Weights of a small GPT-style language model, trained from scratch on English Wikipedia.
Architecture: LayerNorm before each block, learned positions, tied embeddings.
Training: a variant of Muon for these matrices, 7042 steps.
MLP neurons of a small language model. Each row is named by its layer, matrix (up: input weights) and neuron, and shows model dimensions 400-527. Each number is 200 + 20 x the weight over its row's rms, rounded and kept within 0 to 999.
After each neuron's rows, "fires on" lists the tokens most often at its 100 highest values on Wikipedia text that the model never trained on.

L2.up847,235,183,221,201,182,209,215,224,232,198,198,205,214,192,161,172,236,215,177,210,224,195,192,180,194,203,187,223,198,229,186,202,214,210,174,216,175,225,181,175,216,205,201,189,251,222,185,236,212,203,210,211,225,218,196,209,214,185,201,198,209,196,174,191,198,208,194,216,167,223,176,209,223,211,184,231,206,216,193,236,211,199,177,200,208,210,180,186,226,202,197,216,199,187,171,195,191,204,198,193,227,187,156,177,233,196,245,212,198,226,195,216,178,225,183,210,191,167,243,257,187,212,168,202,215,194,145,214
fires on: " same", " joined", " (#", " ", " South", " NC"

L2.up1685,179,184,195,189,196,193,199,166,229,181,182,222,195,149,195,176,209,156,167,211,190,211,214,199,183,149,197,215,224,189,199,204,186,181,203,214,194,180,170,235,178,205,188,207,164,173,194,160,227,178,186,198,196,179,182,213,227,203,159,229,198,201,194,238,243,217,184,172,195,182,174,215,192,182,190,180,200,243,236,166,204,181,217,202,199,182,212,198,191,162,187,181,209,190,170,187,236,226,190,203,180,240,189,219,237,202,200,250,204,190,183,217,154,203,230,197,214,220,203,233,206,229,200,194,206,188,217,206
fires on: " Re", " World", "e", " Grand", " African", " grand"

L2.up2335,189,176,209,199,213,175,163,216,196,217,182,173,193,221,198,207,209,193,196,205,179,179,198,204,221,173,199,209,207,190,199,222,191,208,232,191,174,198,218,181,212,194,204,205,171,219,237,196,204,216,169,219,175,179,204,185,199,220,229,218,195,195,190,223,202,191,190,193,213,207,229,198,184,190,171,194,214,138,213,226,208,153,214,204,198,207,195,190,208,218,215,200,213,179,198,213,167,188,180,178,186,183,165,195,179,199,229,163,189,175,183,220,219,182,220,182,232,207,216,169,218,153,177,220,182,198,168,210
fires on: ",", ":", " in", " end", " and", " ("

L2.up439,174,212,178,194,192,205,209,201,182,238,170,189,183,226,235,219,203,197,192,210,170,170,194,221,191,203,227,225,169,236,238,176,198,225,214,203,197,204,184,227,211,174,166,235,171,194,171,190,214,204,176,221,174,178,197,204,210,203,202,222,227,206,202,201,180,223,194,190,195,186,228,204,188,203,215,229,193,178,160,212,171,202,222,215,187,226,200,213,175,197,210,219,237,206,185,225,200,211,212,181,190,204,202,179,225,223,180,209,204,199,166,218,182,223,184,202,182,214,228,213,213,208,173,203,161,206,179,223
fires on: ".", ":", " Luis"

L2.up1679,186,223,211,200,194,189,199,213,199,203,214,206,198,218,204,132,202,205,188,202,201,223,230,161,188,150,209,223,185,214,214,242,196,217,210,191,182,202,226,233,215,142,187,191,205,204,160,207,200,192,208,215,220,191,183,230,217,188,173,212,170,182,219,173,228,200,167,182,170,205,237,190,181,176,231,212,227,203,212,220,196,172,186,194,198,213,211,196,215,209,208,198,211,205,176,193,209,248,197,194,222,190,209,197,180,237,186,208,215,217,218,205,189,210,232,215,197,209,212,205,219,212,233,180,212,200,200,196
fires on: ",", " until"

L2.up222,159,185,196,186,180,184,177,202,207,198,188,199,178,244,183,231,188,177,162,214,213,165,206,168,187,171,171,231,186,215,219,184,228,183,231,161,189,203,204,205,199,204,207,197,186,199,254,184,192,166,187,212,197,163,200,221,203,174,208,233,175,174,209,213,219,202,219,230,207,149,174,181,214,181,183,178,199,196,231,180,188,215,240,163,179,221,196,171,173,218,155,213,197,213,202,197,180,202,177,168,179,206,186,218,185,175,211,203,205,199,197,217,225,196,223,188,195,231,199,199,191,203,208,217,161,204,205,221
fires on: ",", " (", "0", "/", " |"

L2.up493,231,179,179,217,197,189,193,225,214,232,216,177,194,179,184,215,195,198,198,189,164,234,200,200,202,211,207,190,192,221,180,192,188,200,179,214,215,176,207,222,193,180,201,206,222,177,202,180,210,201,167,200,161,205,205,193,221,198,150,216,220,217,176,199,181,198,217,206,224,219,224,167,228,202,190,217,231,200,206,193,209,176,223,174,213,220,219,216,190,220,208,169,198,195,215,177,211,191,138,158,185,213,201,209,183,236,176,178,182,200,207,218,217,196,183,203,239,199,148,219,207,187,156,203,189,183,196,195
fires on: "\n\n", "\n", "==\n\n", " through", " a", " ==\n\n"

L2.up902,217,199,207,211,177,226,180,159,154,191,204,183,209,230,195,201,191,199,184,176,211,211,172,209,184,192,221,214,209,177,179,227,186,229,224,229,210,210,202,189,213,193,194,232,190,177,182,173,216,245,202,160,202,187,213,201,204,179,180,180,207,175,197,220,180,168,190,226,155,240,200,182,155,199,197,232,191,182,204,195,173,192,203,243,224,214,235,177,198,191,186,212,215,210,172,184,202,206,189,199,168,215,168,199,182,208,212,219,185,230,219,182,188,218,220,174,184,206,208,211,226,218,205,202,175,181,205,219
fires on: "-", "–", ".", " -", ":", "+"

L2.up1983,211,215,185,202,205,206,212,176,191,224,194,230,198,255,198,243,228,189,165,188,225,174,150,213,163,195,184,231,173,199,206,212,186,224,192,229,193,213,186,206,194,209,213,200,190,219,209,222,170,206,233,222,214,206,192,204,233,208,158,213,213,202,186,219,219,170,183,206,214,166,172,219,213,224,196,206,187,179,159,174,161,189,214,196,181,185,189,196,204,186,188,189,160,210,247,205,178,210,229,234,186,191,160,198,205,212,192,236,179,187,203,189,199,185,193,191,161,202,214,193,195,218,182,233,202,226,198,214
fires on: " new", " War", " war", " article", "st", "book"

L2.up997,189,201,206,211,204,178,188,201,231,225,195,191,204,193,217,178,230,211,193,199,214,223,215,182,226,195,212,176,177,213,192,188,208,206,217,195,189,196,182,202,217,152,220,250,231,187,161,189,204,186,211,191,201,203,185,201,176,217,216,230,193,198,176,220,192,198,224,222,205,202,192,204,174,180,232,206,193,217,191,196,195,225,163,228,201,216,185,194,187,182,212,181,202,188,192,178,195,193,200,177,229,176,157,215,223,198,205,204,188,176,184,184,155,219,180,208,208,173,215,202,224,189,182,191,221,200,161,231
fires on: " ", "18", " City"

L2.up2338,191,195,190,206,224,208,184,176,202,177,154,175,224,183,217,161,142,223,229,218,192,208,238,214,190,232,196,198,235,194,216,223,166,233,178,220,231,217,207,234,213,180,193,206,189,171,211,190,206,244,194,201,200,205,213,172,201,169,169,202,180,210,179,194,189,220,211,240,207,191,211,211,192,192,232,230,196,194,202,216,214,164,183,189,222,196,219,197,190,228,214,212,186,207,207,198,225,141,184,227,202,211,172,191,172,226,214,208,189,183,223,177,213,183,238,245,198,210,204,218,185,183,232,200,203,208,183,184
fires on: ".", " ", ";", ".C"

L2.up953,169,215,212,206,225,230,166,183,189,190,182,212,191,232,219,184,202,186,200,169,213,243,190,228,186,211,223,218,186,216,238,205,150,224,217,212,188,193,203,205,184,170,203,202,183,180,179,196,165,247,204,200,190,227,185,212,175,189,178,189,222,199,232,193,175,236,183,206,174,229,164,209,191,176,235,218,218,204,214,225,203,249,217,210,208,188,197,185,238,195,186,224,218,178,185,188,222,235,189,205,209,168,177,217,196,176,226,207,173,200,216,215,172,195,207,170,194,187,206,182,145,194,156,219,186,191,211,215
fires on: ":", " -", " (+", "(", " (", "(n"

L2.up402,182,194,221,199,219,194,212,165,200,217,222,186,232,196,197,174,200,179,211,146,208,198,180,230,236,200,211,209,194,190,259,201,220,193,224,234,195,234,186,245,206,191,213,208,202,189,211,208,199,188,186,219,196,177,200,191,207,202,191,243,227,176,170,183,206,203,205,203,170,187,172,189,188,213,199,187,214,204,185,198,200,193,230,201,194,224,217,203,232,212,215,203,210,226,212,204,155,180,229,150,205,213,209,174,226,233,202,201,135,165,219,217,185,193,177,201,185,224,208,194,211,214,203,243,226,180,174,203
fires on: "."

L2.up1802,177,178,193,191,198,214,202,216,198,223,186,158,235,238,230,192,211,232,170,254,236,238,204,214,196,206,195,172,199,226,220,196,185,201,213,165,205,224,212,182,205,212,168,198,199,173,200,174,218,206,171,219,218,197,226,197,175,191,208,182,182,211,223,218,197,178,248,193,179,198,147,205,216,215,170,174,194,192,206,205,186,214,178,178,210,202,177,182,191,158,219,176,210,190,209,183,165,223,177,198,218,222,177,210,198,186,194,179,216,222,217,198,192,240,197,221,237,178,228,206,225,188,214,199,243,219,196,230
fires on: " ", ",", "19", "1"

L2.up429,184,195,207,196,200,187,199,151,205,218,209,178,218,200,185,217,204,207,213,224,190,156,200,175,170,162,209,216,195,194,205,171,213,173,237,189,233,217,192,179,206,210,205,184,168,236,210,230,213,200,171,157,220,162,232,229,164,186,221,188,218,233,173,224,170,188,213,211,210,189,210,183,206,232,198,173,200,175,154,214,188,207,186,208,220,201,210,241,194,185,214,220,161,218,196,216,173,165,196,201,153,261,186,207,203,181,241,199,171,212,160,156,235,174,199,217,217,221,188,200,177,230,192,172,177,211,213,203
fires on: "re", " Ne", " Re", " re", " Mon", "ra"

L2.up2331,190,167,206,267,166,199,218,184,196,181,220,199,220,196,198,193,226,200,185,190,233,197,167,205,218,176,227,219,176,160,193,218,207,230,191,211,227,224,213,214,208,187,207,208,189,204,224,227,189,211,199,170,211,218,184,193,218,202,184,201,181,191,190,183,203,185,190,217,205,236,170,184,160,192,214,176,181,219,184,182,187,175,233,179,209,195,215,198,187,220,199,211,192,191,190,197,174,196,197,178,163,183,201,182,191,144,222,201,164,201,194,201,189,211,208,190,174,188,222,171,150,234,233,210,178,204,183,197
fires on: "–", " –", " until", " married", "-"

L2.up1008,182,200,160,210,167,181,233,193,193,223,216,172,177,200,222,172,214,225,173,172,180,229,185,167,203,239,183,183,207,196,208,203,230,175,175,197,202,180,222,220,224,168,191,216,172,206,186,194,211,221,199,182,216,196,174,200,187,201,170,196,203,211,234,222,231,208,207,182,177,122,212,187,207,182,198,232,210,167,188,183,221,155,167,195,179,210,216,175,219,200,173,185,180,222,196,204,210,224,233,190,221,229,219,187,183,183,162,200,216,211,194,192,228,219,190,220,172,188,200,226,176,219,216,164,228,179,234,211
fires on: ",", "am", "y", "12", " or", " Mys"

L2.up48,202,160,203,188,183,206,184,220,178,196,215,188,192,241,180,191,147,212,188,185,207,194,192,207,204,216,184,179,216,200,171,188,173,191,202,206,232,201,166,174,190,195,177,226,213,170,180,189,236,199,200,216,202,194,172,179,202,210,194,173,179,211,158,205,185,215,213,233,189,206,201,219,206,189,180,172,238,202,223,200,178,196,235,187,194,183,225,203,204,178,180,178,228,182,187,211,220,197,216,180,178,225,180,218,203,171,219,166,217,222,186,226,242,223,184,220,202,200,209,179,191,180,223,205,222,195,202,196
fires on: " |", "-A", "ability", "-G"

L2.up1205,175,199,187,190,229,187,190,190,184,191,219,186,186,210,136,206,213,192,186,243,204,196,202,212,176,187,202,227,196,218,259,178,208,221,184,200,189,202,256,231,219,187,213,197,207,207,179,188,211,185,199,195,203,176,163,194,205,189,162,246,189,219,181,196,192,195,209,242,195,163,209,172,198,223,183,212,212,179,198,219,193,213,213,237,164,215,190,200,174,208,204,167,209,200,213,189,187,179,185,205,197,214,192,211,187,175,217,197,191,223,207,226,235,198,207,227,150,192,187,214,191,239,238,217,190,233,241,170
fires on: " &", " and", " or"

L2.up1557,222,224,168,199,203,208,193,198,219,208,182,161,193,209,244,231,207,201,189,208,199,197,187,206,214,180,167,158,219,219,209,208,211,183,213,168,227,177,180,216,190,162,196,211,204,194,185,193,176,209,211,237,217,242,221,171,171,201,196,168,186,190,173,212,182,219,211,188,197,216,231,181,214,212,230,202,243,196,217,212,184,193,224,215,228,169,212,184,186,198,208,192,212,220,180,204,231,251,190,178,211,198,234,165,193,210,199,190,190,186,175,171,162,198,197,227,221,166,161,210,242,216,148,208,224,198,206,209
fires on: " ", " side", " February", " January"

L2.up551,182,206,189,192,188,202,214,186,180,189,215,197,139,202,212,176,201,209,199,181,201,213,232,175,173,212,192,215,157,198,264,193,214,193,231,234,198,207,209,190,185,197,197,204,209,178,226,190,204,160,212,171,209,226,221,176,192,202,202,200,236,205,219,191,214,220,195,209,200,205,189,170,233,170,247,213,173,206,172,204,187,198,241,210,193,205,226,228,235,194,189,160,216,238,214,168,207,211,203,195,191,212,202,170,233,207,205,182,201,200,210,199,169,197,225,170,192,209,202,207,193,182,165,202,179,213,174,241
fires on: "."

L2.up615,201,194,231,218,205,231,161,213,180,202,171,221,203,208,189,215,223,197,223,215,222,204,196,189,207,176,177,191,205,227,167,193,193,168,204,220,202,170,195,175,179,157,204,163,164,195,201,188,189,186,231,228,172,176,184,198,175,207,191,248,174,199,197,175,217,216,169,194,219,195,216,184,203,192,138,234,207,204,210,212,185,197,160,207,194,170,196,228,209,208,184,194,212,181,213,217,196,196,183,194,172,212,179,196,178,171,206,186,201,194,231,221,222,220,175,224,181,171,159,175,200,174,204,192,199,187,206,190
fires on: "-A", ":", ")", " |", " place"